config = dict(
    n_kv_head=5,
    d_mlp=448,
    rope_base=10000.0,
    attn_scale=0.148,
    bias='none',
    parallel_block=False,
    init='normal',
    lr=0.00759,
    beta1=0.95,
    weight_decay=0.055,
    lr_head=0.00528,
    final_lr_fraction=0.03,
    seq_len=128,
    doc_mask=True,
)
MLP neurons of a small language model. Each row is named by its layer, matrix (gate and up: input weights) and neuron, and shows model dimensions 0-191. Each number is 128 + 32 x the weight over its row's rms, rounded and kept within 0 to 255. Numbers have three digits each. A neuron's up and down rows have the sign that makes its largest values positive.
After each neuron's rows, "fires on" lists the tokens most often at its 100 highest values on Wikipedia text that the model never trained on.

L8.gate119:155182141127160116119176192137132141143137188146145101105129111112221141125108161100183094117144143176138129091099157082091124172145101062108122155134129096163149144152173135176106155147155048076093142189141111180120142113131211063137112185111129134105125151135125067107103120140144118110165097132147134132200116092148109120067043139095187097139160082150156118180165155156093154087127144122078122141138130154155179149107085146143144167116144138166157072104148177126125164141069148122188125140142142173101129156132122125156045096119133122098044115135126124153139125124109149171
L8.up119:171076090117061128167129156175103161075143125135090158118100088169145053112116112151126176188097093155089115108221086110119127150070166121145107074137102123165140127128149092146112088111143138068211105149134142109089142195108129111142131100059093073143120128147098142141128158215086135185157123130141080144132100140130136212166142147094095191090184059134123108122155128148140128111127094049174137102166134101155141140097133179117098194095136156129157146108111155140084113129195133190159094150126107116090135133104140114162114103100141131102107094174167124174092134115135148110
fires on: "on ", "On ", "unic", ": ", "ic", "signed "

L9.gate36:208128151114132206121137102133119167141128137122209132116095164122113116104130069106164116099122076128141149181129069199110152144087100142236146127121126096126135157136112107156191175149128122084141116140204097140143151083113097109123132178155114083143150128146195097121170169107120146152082150141163158152150132188160116179126091156134159105151079077102096151133161069114119130093143071133141154219173065130141152088159152164121145102103157172072158120110133142137064122099122119120138180117094093123143097127154086092124095117121117138086116120169110091079136128163122104121
L9.up36:124109138104122121124131139147175093133118131138096137097150082131175069139142190116216153126159175145225131175134131095118119154058088187162095085137145148121113090112140075137124124128153122178071079095135213117155106117180100156130136143126123170118082161167141091136127164105130081116074115113101139167079106113132146128145145101147161169045121079125160174113125107095143102100154119111089105107124119124155157174148139158100088127157195124146134127161097121187168111145062099119116179111139134153072100136150072156099063136140102152151103128224153132104143128114123132138
fires on: "e", "o", "Mo", "Ro"

L4.gate410:058108110176098175046170105084146146123118177042130131121178080122234132134117137132135179126140118152110140075142121133127102125076135057104075106110102140069109083141147097147076101044108165142142087105131068148106088115095161121120143147092166074142158123132087166069125081123102140142145123147144146109155142147131080097149160144135148160130086166137128091099076202109112113129184103105134089152128222126124145146202116122070075160127077112148117149089162130125130090133146109115149168120161084160112126161152153098115131151085086143132109135121151120139134116151092088200
L4.up410:150249194168142095143067145175164115074106121079092133142098095160135145136134157144182150139153108104153131095145155120170152165040149100167090136089095127128084129101096096119144163126141015169119064153132090107154092094093159095141066159162124066126134144127146175148131109144123183128118139095114154109133108138118136135131108155133095063132128151140093081109135154154134113124140123108114225087107154064180140114153089117085131142130160158188131169180114156105114112047145188114144085068142140188195101107109106088192138109146092137085131179149166116120151132151096151136
fires on: "tion", "s", "ther", "i", "ath", "ter"

L8.gate273:101115174199154188121110105130130155222138095119169148097139160159064117160085088146060072156110110117108151139191145119098086075180136136110062157120095078146163131086138144132091187131103078161122133118102148134096189176108106142150105149121104111146208106110144149107111068070204184156167158167151132078113141099099142177140130124084076170125050126070122150104147173119082121124146152106137115082142123071087144122115084117119120111106153121117153105125111142122109122124150101140131095082132133116110100139067105116094072139162124050095147091088097162074165103120101177110
L8.up273:147177097190169108109210121131106096164096127160112190168138147138118163138100102097126106092126093148143120113117098177126097137120118104135138139137167152110124162154122099132131127131111211097076161078102094152170136139127125111051120136108141136087140102081131119209144224125130091182119091137131134192141076120108198105116133114124116127139155115091151137119080135116142165093111142152148139071109114089056093133140137233059108153168172103108131086121120097164170196176045127100199148195157124098127147113108163138130165132143091148135101125164082118162162083101104181148
fires on: "M", "B", "m"

L4.gate33:147141133136159094096117111154116124151132121153100145160080114127114148102118127167123151093160090045126163146072106130098163116144065142121168157130129094093169091139115136175085087136143108148149135154130136112156199176062117192079128160176141127143166105136160152146119115132169134140129142117155133105142116147118136076116095101195121110084140021106132132203156096150093129093118147204150146109127131172047115122131098092108147209119126113141113104217083140080138097132191119139136091123197159121157088141162134146147105124103073035165111140140184149116112119144187137127
L4.up33:162163153120139189173159109147126148165162134122147129131120087144128155133114127165195159106038161115162183091149078106111133108145148139145094128163102133119161108130110136119112079089140133100112103113111155206162180103078118156054171104165146123134171123120135121158127102189145136153087212124171141093114139131161140117171110130130083088134086155173140166161065093124143068154143129141175088123165118189120118133140118124129089077178118143144169151099169176107135071139135149101112121120161105094158155148139112135145124071133080127153105158097096109177176119130227143117
fires on: "ap", "this ", "all", "p", "at "

L9.gate75:022079126094142194121174178122062155110108158126118170193041140164080155138212143122099091146103126083095113127060143160163151132105117131160137092121118103093109152092110106118111110100114168111089149129063142147124130165150174139078129121129155091160110147129073152124090160108153157115160085093141139127097119091042143079095149106077099134110146133075165142092126127095156165139177141169129110116102099144147166105199129123138121112113124088150095136090169139112150142100074144106074104142140076158161107169202124124122173107142169123154132103117150154160176160105021116125
L9.up75:112110106148139115125121158141186192108131109113098177109109165137074135147179097156121117154153172123097107124112167112175114089173152166168145158162112108146130075093121075126153117069106154079116134053091163128100080101098193086184052131157151098108117085149095087137171146136103204102089123123098138133157175090114151131122081139097174118138159144162199081089095167131090134095105111100102095109148100087154136160129101123152120146157110091111128148166115211120052105175154121102067096148204099156173114156158097080080132127167149094177154166121118141165087127091117116137
fires on: "i", "ati", "- ", "on", "m", "si"

L6.gate328:135139103154154100119087150129114164183164098124146100174119175159104176167080170156134199075084117098152088114112136124113133098056131163170099142163094135159167131087113195105127126098133137133124143152114152125100148126118161125093104131123150096148209113175111092168123162095135176164139185134134163110151140140094134076152118154093129177077087127121116180158073203137139130123107162120116099161135184063107184162129094114178214035121121095159088140098122094076101119116163185117095115139144097134156123151130120074117158106119114141136141136073110145115145125160158102127
L6.up328:129096164127154084146152033106122096165141131105103114076157150177093151107117136117175093082159132107112159093083130108125133131183105135127073198148155157138117099100139131132125125068141167136106149165087130130126150107133094111148102124109114099132123130197144095113133106095162163089154146118155103113184099140169144092125119107091133130131118167094135185095111163101160133130122166065121142177161164080124186164156113137106198165151088090095113068159078103111112104087190158127093174169090118146241181189159125096154092119144130099160136173175119172094110171173081120172
fires on: "of ", "u", "v", "ati", "re", "i"

L8.gate200:109138134124047180117169149124184193123109146129138123130089152183165130129142156140175168100177160122078067118096109070153093163161151096112093074123118128160121166116109075229160123149111119192109172118146062150089152145185143094197148151111122160127082140149107113107130168170090219162144056115172122096124088149140112125139137093114172107119074062143177115113121104109172114102140105127162141145127147113153161106122128081091120118153121162108136133146140065147119141160081137107167120085168116181122119117166158137148120129129163116174129116142142125123150161128149087160
L8.up200:186161171059157104098145085163158123067052133111064168126102182141128178205135095113147125159166160090094120157105128113109195162126163162094094056119155087094075137157139137124139120126114095166145205139136178136108149108130141153081091167130105137111139139154122154124162165105166186067110103084146079135100123169128108106143093075162131118112168109117171128151144096126102108147137126135116108091119105094151147143109072123064057127106146141115163198156132113088051115115102176030178169156169121122153054122164142119098125155149160139122122160164153156159138083092100079128
fires on: ":", "ag", "ter", "York ", "id", "i"

L2.gate420:172133143092166105138178166233164111115120165146105122177082147103138104113158147188177141164135166140138201069106152108134143103191170100090103113073097153143093131158088116103153133146087119094158101085077096114113103182101102090122126118110104134136163166152123138119139084090156078107142097120092109077170104096101114100116080114108111114084103083157070114100096103093088115121121107113176122096122098120140107046123139196115094126127138145174128117075105097102179123130106136122132130130116084120128127171116105109053130118102111120229143202172109162128146086067145173135
L2.up420:117120121087161144095137135119075142153123123103083148102150122114135141145104157198097150172141130148164140134111114117145142058106087106105152146185118113126060091102084088129186143155180076077146134104167107085113083136118117135193170110114184164073143098120142163088090075108145092150094106137125111083148128105127171149167128079128155112181105134109138161163112145129105162091129114161108151165088089139162092093177111218089182096161160138140061071108183121127093092107142183076132075078080119074102122164117101088119116130107165128107089134167089107146122172170105117151
fires on: "com", "er", "eg", "z", "ig"

L6.gate358:143201171184157129087102130126123139138120203093090109142153153121082166152099128065112149120189140085110092191164153116111114158216154177144174119103089070149134118135078127123144136109076198090195133080126099134075118128155112183124164111081129045144066117167159139063129097122100101124149166151136154189125137125163130098121135155102148100109118133122119212082106168091160147122121137106103121117154102101126180118109126169147126112103119085106127074106102158120084074151195116116120158145130127140160093124144094148122164148155103123089078153093115120091130171088169170174
L6.up358:094091105131142135129186101115104171138117180070184194107116135125092134139135133130133172135092073106087151094094084117115145161168098184124129151128156154121203150068127147077166132123115126118159121119131114137197141217119166147162120105097108160151114146140120151132151125164138086135112107110163141104121141127120128182189178122166162116158198157092143072163096138130125144152115069223043133089166072167197110212164067088120146093100111119117120122095127096114139106069094121152155084132129113131111125151133129123135098113145143087131113126130089053157128142119145089116
fires on: "pre", "bu", "comple", "Pre", "San ", "pri"

L2.gate178:109105173101073146110131122104090209060109165131116115183080133204102138144163079162135150103109198141136125191093091095142120126147162156132120123077142150161178180142121129132091134092123105117185084150142140173151115089137090118106172119052113140085125121138150180138171153138163155122124084158083168099160118202106165154104106130071080122076153159142124114103173071130055093133092097079193153080070137172120164132118105113085104121175154105121106159115151105122110130113129095074154135098108093135138109086092151138132130202160127118139117139145091123100114145135093109128
L2.up178:128117155097106116076111215103125145072186120161108102138069076173123150137136125094035130096118107087080104143150105139146133148116140127098115134082144144123102133105156146060117134170115093088123119120166178149201102062141102103108155116117084163166122166163121148125188127155131131103140132116062158082189131146134098175073123124142119104081130052131103141073125073133110100171138090113086134135167115156166122132071089152090134115146173139126104189109178085113098100109132150113115172136103101183138125075132150207139172177200071114133137114140110106118108060084129126109
fires on: "i", "of", "York ", "Li", "stri", "prof"

L9.gate421:145130120133132115087156139093110151093173141126191120154130083096151139101119053104130206135124117096109100119097148067120084199150075105154153127138165163156141116117161136114108139159102128063193102110069119160105095073094149116065150076127093118143089187164143086090116094175188046165118123105194122163124136108116158161079109160163138148099160100158082166122114137126144140096110176087109097174106141118139167144152099176078098120113130189151148131110126135117135171087186099078185153089100141102125137126155129133131122151119097155153118115105121107140128109162130097114
L9.up421:078102085179186115146135124119179170085117104110078139147089135125085097125108154069125074153140083099070136101086125162121112146104107116112151151086119071071154085092147128090105152126091168152134084118121106119107108136132104146118127143163149109157107122114127132103096033160082134112084119110174090088129127135151129101153121088177166122067149080151160124073132122095114139081173136122121182128161090128117086112209136130091142133178137083143156104076135140096153192164153149104083162102190113132160148129113139054129198151178147135139139127116096112170084145188171047107
fires on: "D", "am", "orn", "s"

L6.gate240:090099084117083129077118169133128181098133056130106163151102137077168083099100177116140093088190111076054165132097120188064143112143126109159108102108103126168146119098122066109136091149122136141200119133140110105071120082119167171128123123126144122126139120122109148130160109113226140087120129117104172112075113176147140125129063078126150139147159103124137158117118157130082136094177114120158102165190145073161154145117098155152114123145110088068166135073106115095155084025175113121105128118131133140103126179123153117119057110188143185158105165134178146129107149096168138138
L6.up240:153132144147135103167199140081139190109151063128088155170142164093167047074088154152146152132125151135100125199166171080126118156114164097167105086168118122079123092125104173117118159147122164168114110130113115102147093160140119132125101145169185093059129138110123145150115117190084088162163158068135188100160102127085132135129100153125141128104097155115107112124223159121092158083206171024085141107132158153141201180088081130152130122071168155170098137133094104182153149128195132124085105159123116071136118125162135145136122138108083153125109103101136158123132082129112161116
fires on: "qu", "Qu", "ol", "–", "ew", "es"

L6.gate81:164118154176127150101158176126109141105132095155116164094141102132118098122087146141136086128117161127134153158153221092178154036098118158082170132094161153135143124120134097145134137136100100082178099152127152113053092125123072132097168134205108135106143209177151092180120112160116135140090100121172105139112110098120135162096183194122119063145111157144123179100134089054182124166113135141140079133122126056154113143144092079131145072121110079183163159096149117084109074096114129111122142187151138161124136115120135146189054164145069125117109144137143148123092140167114222114
L6.up81:129137130105097086155128146083168131112097132122142164160047160156127157108181098109122117108204145112203188144130108143097164082114085163143114219118088158145191160155103099130144113124094097198170129146161105087121130109150112119182096187139118139109116117143165122159134143113165170183141162165093138113124080088140094072149167121140113137098122045182195100120129153075089085143179134154097130144092167117127157168093119187130070162186136115133095133112055108095123177143155153078150154138147120117115089078104119113088122094113142169172142122076088164101142099136111099124
fires on: "it", "u", ": ", "por"

L8.gate236:158113153096140105140155125124158195093180085164138155101158131092120167138095138134130104068141136066110122156128127109080133100168134125129164092164167120190140129137113114081082154102070118167101113158088102073094118122184127085096050209063137056136156185115129134100129112106153115141186105138149209144165127121159106129141103121191191108129095154168145106092164170110117115063184128093186094121179149165131106127089138176107102189157111121162187137075132152159103123108142110132122107124124112160134126161146165144133119097130113187156186051142097131102072130099132146142
L8.up236:113127158176176167179114129129076143128134101156141141113085083123109154191119092130089131075185170121175080148145122151136122126147111121168117144169122152127064143074126133166107107137087138144156120077149164129141179144117116137128115115130148106140112142130119150170173069141160098150139133166109163145151112155067119156146116170116164030096094107171169137149098192165119146124139113111167172109153113105116136193094101173117153166116155173175199106124141118100174130080117107120105121150161091126143140105148133146150157135150071130178099080111133132060125168103135144097
fires on: "-", "om", "al", "per", "id", "being "

L2.gate275:147104150168158118171147122141073137140142131207113161128128126135089103124135076120089099162174105171113125120123128127155053156216149142087140084150112134128087206146125160092164151167105134110071164137144063169085139165101148118117103113111069166057086099094137049134108165130120122123094124080180120197103103151087138152130088119176158145080158126096084157096111134098119126110167131085147168146099156115169151128071095160137097148129132182128171025152109123118159135118119079136136144160115165079137153111126103158126142114143159077117191120138136156201095079190093108173
L2.up275:141121120183150172150104153113149151097091166229091194180069095159131156171141105142082151099193082116131104161125088139142074121144112100081118128133111134128086167128103159093101141120155155116154139191148103101155149163098123161141092190070104185111124062102155122134131159124166136124100121053144098129122135086109105129140108094119091134107123133100076212114130133102114147110200145094128164094128119092121139129084134123101129150056168136114203089100137097106141194158095057132194157119129120121115144114072194150126114084140124096081184123088191166154135122176110158130
fires on: "M", "v", "ym", "m"

L2.gate320:130075126153096142118124131120134103094090116123124197122132161144170121140173087138121116110168105146091113125181156132154131116077100130104156125059053134115069111098154116157111117128107191105140125103189102065132121153132138103096161155063199122121084129115116129150117166116187179153119094164134064134077080157139114086141152126142112121107125114109131156103129124143123170100127090035094113123111138144167105160139113147121164130116106119108107134122171150045179129086179143160172124155178065149167082124139105178204129118208104137147086117175157151108093056037134145142
L2.up320:093096112128079135144161162072119128119127111120115097174065122110145140154115195144103109168096124096132076135087126092095130174132145109118176173176097106065155147189105162208093092133126145105209155127111116130114112166117127061175112131116095148159216144127082133151137105186135112146157123126089107127111138109136138139161122157054103132104172165120152135157179130128165131174134125138112149121127151143179182170132168107100130096158109141201122158096096060118203135126159134064156109121156122100163096064164151111152103125113154150067115143116106122117133130147133072116
fires on: "it", "as", "Har", "def", "s", "eg"

L4.gate318:084129138096190188141099131114106139095161118155128109104065172124129082122130199119047059133178147144116201206132092096169170104139155112144121152127150091134098160097159077064115132113122118133114112155118138137136170117129141138049143158163116168159153164070153108137159131142122106123082165163160099083113108107144148068087168101127102080086143117141161131068092138095077127134194114091116115085113153119134154113124090089092113206128084119140121098180145142175121156122116142153105119179147104135167137170170170098127165139103061140109127151087061176137104150118126198111
L4.up318:180122138150146096084116131178095137106119132200153155098119154113146149115155135122102130104127093150171089150161140089203185149143103130113154061122193170154118119147134150088113123119132084171154117111078106083147103138141190126125146154174168142080125141167091140139143135148129062154136098147156151144139167140112173144149087170124111069152174123113133137124113074204150067166092114127180166114155131128170087113116133178117159157172128153151125157104145105107186123173177170108109130093105115172124120179138100133111103114205129121166100143093105123118082162108159111084
fires on: "\n\n", "-", "est "

L8.gate210:108104126137147062149084158132168130201136058105121082125119178068142147160134094135141104072164125138124087131127155152135110113155170096114124155118077114105115114143127138115154108189095136094106114102107131132111170181110119124150146110138090127119149122123183113104119149135102084117120159145166131169084087182108114088062198132114063117115094176089144166092149200142113185185119154120131150153128130084090158141073175087055119183160144195180124138128092115159108131162145173119124104138095138133092136142129183148129148211117156152138074067085145126098155185116073172163
L8.up210:151177111108126116076139112048114090111133076108108130127123148124139145177150131142163113089096121151187132106101132154188178103116145158162102062092119141156151107195134106110119092155213162171104154136104136095149166143140156167151104088123083136103141143133097130224192177086111114113192157134163139105104120196145094072082152123155188104093087130150116150185129105090184071161163179102107155048151171107158118156131119120143086137106111106092080108074136115069121113219113192091073136126123118084171154154117109146109199141148162112143116095151126142077105149173103128109
fires on: "o", "s", "ou", "in", "at", "di"

L8.gate359:151108084148091149092146098067153136202187138113158131155091114066113129133147144145073154140175114140135151127078159078157181085112101117101107070105136114138219127100178140112082126132123190147106128111135100127159134126151139165123137158109164166132088142140138166068125115163101073100160148128162130130052137111101158106111105124104077083137125083152150145133069089067087065074131120101150075175130133131109097128109101134172098145178114124082138064117085088141147133148153108110124125097140142152141137181168177100123101084161184120140073099161079101133125144195110070141
L8.up359:122101123109147190091147166080105159164081058171147100122061133083121171119159170071149081092116138090112131117135100114208120171157142126112090143069169114110125184121103123129087136131094027206183085139152165134105122100135109147113125185153141159150081155084126089116121145117131166150087098100148129128148156148165111090138104085164105130124062101119152114138092129134152124095174170117113092128076132097092103071072077163069146104114114162121159087140130154122132125150070139132102149121105094111133100114126149138131126118163105122127135072114076133168130154181189140157
fires on: "D"

L8.gate37:165157133160109122059147067099110126126143100096154100134108129111143160127121154135075160036121100149149147159081073198122199106124099157160127169158160081150141166121141094132120140117067139192126103112129126191174141180110128180138041102160100134123110057100115150077160139155145152141161063115172136094064174107105129113082077130142129100065115093084120128155140084124112125155100128108118127115115100188142182119147138074122130145121130112121135119104132219108119096130183089112118155154145146119124131121092138154111098123138032078149127136157148190165143057146154124154
L8.up37:126103162088129158117148139104107122094145139073134126153126126131118134181160143190106108150100148135104108093116075062150141097152110066136165222132153158131097123130108095127102131067102131133148135146179116108180110124117125163117089158118114135161119152134105137094093195121142188105161127136141096136121062127075199111116150093149050127116091097140132109108102120101067121163078123112192062100126076139091121165068091137137178098145114065144151108112111125123133110132167142163138114149098177147124144084112147090124133133126171083144141160106092197177057133150121099148
fires on: "all", "ind", "them", "en", "ec", "ap"

L6.gate392:099138149188116160138105142108101117102122154127133169174100151109145119167119131089108169102113148054075148135126156092138086116112123076112107126189168109103219176105149105128144183064157144161150183098120108134156119095083120094145202186120149179129154154105093101130173103108106122139105132142143085130137139097116161111165153127147152105120123073109079103123174157153122133082082140103127181140164150106125104180128130105169118094128097164081152141105128050103199127183114123169191089124089164176212101156074108157145160171142116174171160147109093124118187184131134109150
L6.up392:165111154165120162136117156147077097152102121190137112172123118152087143121180177113137136121094123101132108086113107109172095106179173115150193142151177101083123136138134137132092101157083075174114156155116074154085167108129128130172108128155178138084163192103082098094102081197120130145172175118176140152120155102105165124175184116105079037116102089106170026137096122093093099108134120114181126169199149123157138171128153148150129138169078082138154086114102125181145163099121131057112122095117115116133154173107121148116152067095155147142111181101145108067143129136129172102
fires on: "n", "N", "% ", "al", "ag", "I"

L4.gate420:186135140167160078097095174136124138136124134140140137213111102139139127114196103160147089163112171098121103097158173155136146088144132153172130154119075099184109164160104129149131138140148154129131185117075116104181222111119178063107127052162142159100123075130065167109107145118133126110121106125083153166115100119110140132116136148126150101109118155150108194150150171134136126140072103052208124158123121130117121136169145087180139140117083127160154111092128124137157127084137125172109184116100167099146130176146154077073101107126164156193137089128151135143051087173120128118
L4.up420:076174119121131107192172108122177129104150143167101141102134119084128141076140092100160050093119084115140096170097137087083121116113162144171122168110068119121108053188140086087128112119181092111103147110065158110174161118097136095152193168142104102117104138043110092162174118164092160170152109151116133147145114137130141146150161105194074134124137120108144111147145063136116160145167162167132184111155137146150103092123129078101162141124082126127138101095182140127089120149178166172137112119157134171183174163144138146045176160116050109138173088135111125127094150153098102091
fires on: "ol", "c", "k", "ad", "le", "t"

L8.gate202:194113132178144143137147149085125172161180114139106115098126066034059128149151137167129157127111044075130110133105166131122133100107110147131174144077047180179099147169078147128121137145117141195116130092123092127083176112097146115131132149110089196114139110133167113106099119142163170171154129081138160152105162082127099108114036111143052161185142104082123067124155180178119165081127100115112147084189090109104108084034135157089114167137119104110118130139102156140123114161114111132117156081133083166130166155194111091132092121140098123107174141093171115119138103103152103103
L8.up202:138163085149099099075134106118108121150151092119077123194162124117119145160165086155117089148143093091133088133134174082088167119158119113191155177097104065110127109156104201118133118158099201120130137122098105126105102137152128111137106145187117129127154101109190044068138104128062142130146137044131211142115126134112186117156079051161108136108068123148084125128107164116167137114116137134149170090075118125112182152057138122125169128096113130121185138156133183143129143142122194139094060107108112139129115130106159128147102119087164146034134156076177113112128132115132072168
fires on: "r", "ing ", "most ", "ill", "atr", "all"

L4.gate316:124135146136202180087095140109160168126084145144139142109128056087113192084088115137127080079124110106082163165149130075147121153178060089162106094093150158166161144166182129133124124132100131155132145051126110105108136076129140152129172198144127115095152177081140088144194165096175139126163105123158133122138121117111088142147156132130140104203120181128104112103130172120154158126119140195139153138122150158116102097178089100159104089149103138109214056152201123146113088155131113161133141078141188125115152137107129106143129163113140139101153170078122141147128123147113173143
L4.up316:103139072121174117139124105146132238156099149142161132148099170149099168125124157116059202125135113101124167124123119155142121064163156123178118124139118148164072094163150135134121090085121165145125128158130122095101144097167141135138147171098162091087058120138171123123101125105172183106064125156133102097159130144121095100117046150136130109130101153124126184172116120110155163135143155192129113161124146170114134116094182127168142167151102132116119137197131103164139137111130115205141097185131133132066123088094116111152129202141133041105144139156161188122119168078147132056
fires on: "as", "requ", "qu", "ph", "eng", "ve"

L9.gate323:067135131084165141108161126106200129186119131154134180115080119138131155098148172175083137103148146173115160130129187112144121117129120090111079121094111112171124160100134013097140163108110125121099151114123109150061139112137087155119170115063144114110097168136118081112137111071044164076154137124094143139176137095190134092140110124142083182138027087131095114200068153180151152109107176113157138171117118066082147158137088128164122135106124126111189112152116082141111171109157202077081135130108169138101131119141116086112096096166177163164127126120156086144125126150145095131
L9.up323:075123129153178167167170094127112107173090035138115111140139174157169108114157112075149114172151151188112182132162171148163159132144160130120122129089142155127116162133178128096136122064209107163155119086138153169097159149174125087128146141101146143109201101105186132132074082029142092112099078100188125149131158088119136159141102125071120139163126105122130067146153104102158112115117180121197100141143142127070145130145131075143100153170129167112141151133108106140187148146134153109193176156093092173147089132125151131141090114130148107125138121089100156091083087154162142122
fires on: "D", "n", "d", "Comm"

L9.gate382:135151066090134170139168057133136158098126147148095120121181071124074114141076126158144095170190112122117153104102136093150052127149140125103124100171159147084133134169201114124135155052161135060088098148155139123089135080201140115187079150180133119145132093133078117108175121123158105093125209117121115164177069113092144139102139119107094097084149161148095109151094125161096139101127136170165107110119074167112138145150100209202151085129118118113128145099124111150140101146119147132126114175182132111110059156071059094092144104085128140137106093131156113144115130101053128167
L9.up382:107122119149131118120086208107140158162153139093108144108129205166116107136139199123082127131114098176133050110159101086133145085101140214086097141111081144107135094121152164145181154118110087160117141119137170105163099118142130131156150086184173080124123072110141104145156116125072189128105152147099113114163148089129135104082152131096110128126157104120154123127106124104174098164138107115141105123168118190201130112105106065082153180107147180158113128147108160096062091167169117133072077141147131144111014116089068096073124115080144115131107084112085101110144170112092132146
fires on: "h", "i", "an", "on", "igh", "ar"

L4.gate227:122182092096129158101118106116108081153122136136088158169121061136148179166185037163129097190123101106122146083111120128137133136117114168091149187124070117172160153105119128105165112139169164121095156141091131127129153181162134091116104122121074126071155125132168104097152113150145100123181128151172123113111117138129091132064114131190153129124096186196191124136071079141129129143148160068118133129154116160087124117117100153108162215170087121148076143101135168138140107148120129133160122126193154179129109120133121114121100079181089143070127079124186154152127125119155064142
L4.up227:126162181124122152120156100127132108140087173084136130131147089114173150212178118156140075119082109097115149128107088129150145120108081133132124149134034071154133144111136141098113167135182173105108173137143086099156138134167154114064125166092162154094110144113142144123147125129107097205140137204153055135036111139142116104066102111175120144141080181139194152115124155120087131175182134155127162127126130144075181139135101160133146083144109046133144201120101162127149098106089145082139159156108135102101116157142119096193081153129125104093097109119136095158175116151129092144
fires on: "Coun", ": ", "di", "posi", "of ", "a "

L6.gate396:215099145112131124150111156081139097090098126135119139103157104120123197109132063161080099097127169163189168155113156154068116108115139128143098129089096149153130081184130139142117150146099106143128176147047153078155182107163120167119072107112199140112164071198127147138113134146154110125096070086134120178106168147169202086130100149141146139115187108107168120105178117120194141074072122138142153154113175132134175116142144143097143139117095107116113074087112136143155098111160082135150168177145082109098131154169089097158114127201092129183173084134118145177155096159113132138
L6.up396:150124110109144092208099094109189231110146110123109089119103092139141146157208139136154115100085111121141143106089077167132081092136179143121173127192086098147175123136150146175097139063133197167121137115113107089140163131116157097156113117117133133123127105083185148142211195128125074147120081153110146155099043175130141139136115089152069156121170125085157081144113087157136128104062123066160087140193158129172194168138092160167147141118096144084122153156155124138091119161193107123157113161125105100122148164149138108126099125160138103144127122168147162165084103119071110125
fires on: "t", "c", "u", "i", "s"

L2.gate258:139160102133072143118127064159107153123093094102116184107092117169119144115162097147167167141137128092071173141137101142164199105146178088115084076187095092112145122132146119110132147155118167166173047173113135179102072120172091131082093124146124061135140137159131104186167162102136130116089117152151178128133165130123099027143098101114141157093082123169148102117107193130151120116087167097148074133140137137119165157143107144098148177153083086137078128131155160184200141054112098094196144139108105143155077181131099163124117112130137192113161195180161175189117137133118088093
L2.up258:099101201180121081117153088091127152132169051186130237112110093161121135102093114157153138093117105113108165122168109114138101107069159109156110117175114089134154120165133140102129134133071190096187108178135154083134079088106112120173130101151165081113075168221126149178111129073121075134131152160161102104086117143102177094135130143161089111110098129138173114105110170136155151124115104096129115147167129162163128134120141189128155134158168133119115097130169125201164091082127117144157113099041091174183078124151094138107138122115128117083191107130154170152113084147096125174
fires on: "adv", "Qu", "qu", "X", "Div", "V"

L4.gate155:132102127143167143121180162145135136099102144101116133111107065134251114125103114121103102132103098106149155164128158115104117061132132111116190101116092162126109208146110109135118152094095187143083095194141128148102143114141082162151100167112192073080169120134185135129118129144130151084139119141090107160185154067151145108116097138072131105112105160125164199146098146148081133116075126135116133140098066164199150145159164149127134203120100111126136157086146125136103127165169085116131126123130062125093114152143086164121128211119165136102104155156122155136132154149116114128
L4.up155:180130084110143152168173169071076097206140147155097156128120162155057117094138139158099104133154119146145162182161140098077086106082139138093151136131125128109111139093096110126120166133101189117101142131078077204143115097133129164091167157156191140146120157098121085123103150137151189172096147082085112105184089127178193156118159144119081115120137151093132110154140094119152134123077084133100132126135141147197157086126185149176137165110078158143135159151159162114108080160139087092147150145126158092111092124138074119195145183105135113153127102156132166121165128150122096135
fires on: "i", "k", "Mi", "| ", "res"

L6.gate405:155142140133165159059100177107133072132132115107137137169116109080155144170116136079151117127133125075149139118117105089107156152158130128129127078131156117109124193172104168089163174141112153110139118057121080188129147152117134078116127107138161128088103137060151105053111105153139102149158111136050142111151096088128133133110127155195153134071148103122069139066100125123179136083102058113162137128148145094165168108104172155120142123197142155120141110133109140119111187128135095136164128077103165160117108156081144196145091101120170147108073103098110152073185131192191161158
L6.up405:133106157146087116145061153164086140128121156139160136115113122129097133165176108130176132124123108098070123124147095026130193145172135130141148140130098142133122134197150116116132184150122036207109093136195162092098169137062127158140124114154132200109122092157139158140007159064114103144117128103127096120161111162090098102132156092101167145158126109118143149168115122107129129139131179165115167157141117130138193111189104124106171139110169079160184114101138105144136207146082160101141136134136118110106094142136124125137132136135145148085140151173170146112094125163138078189
fires on: "n", "z", "ard ", "N", "az", "and"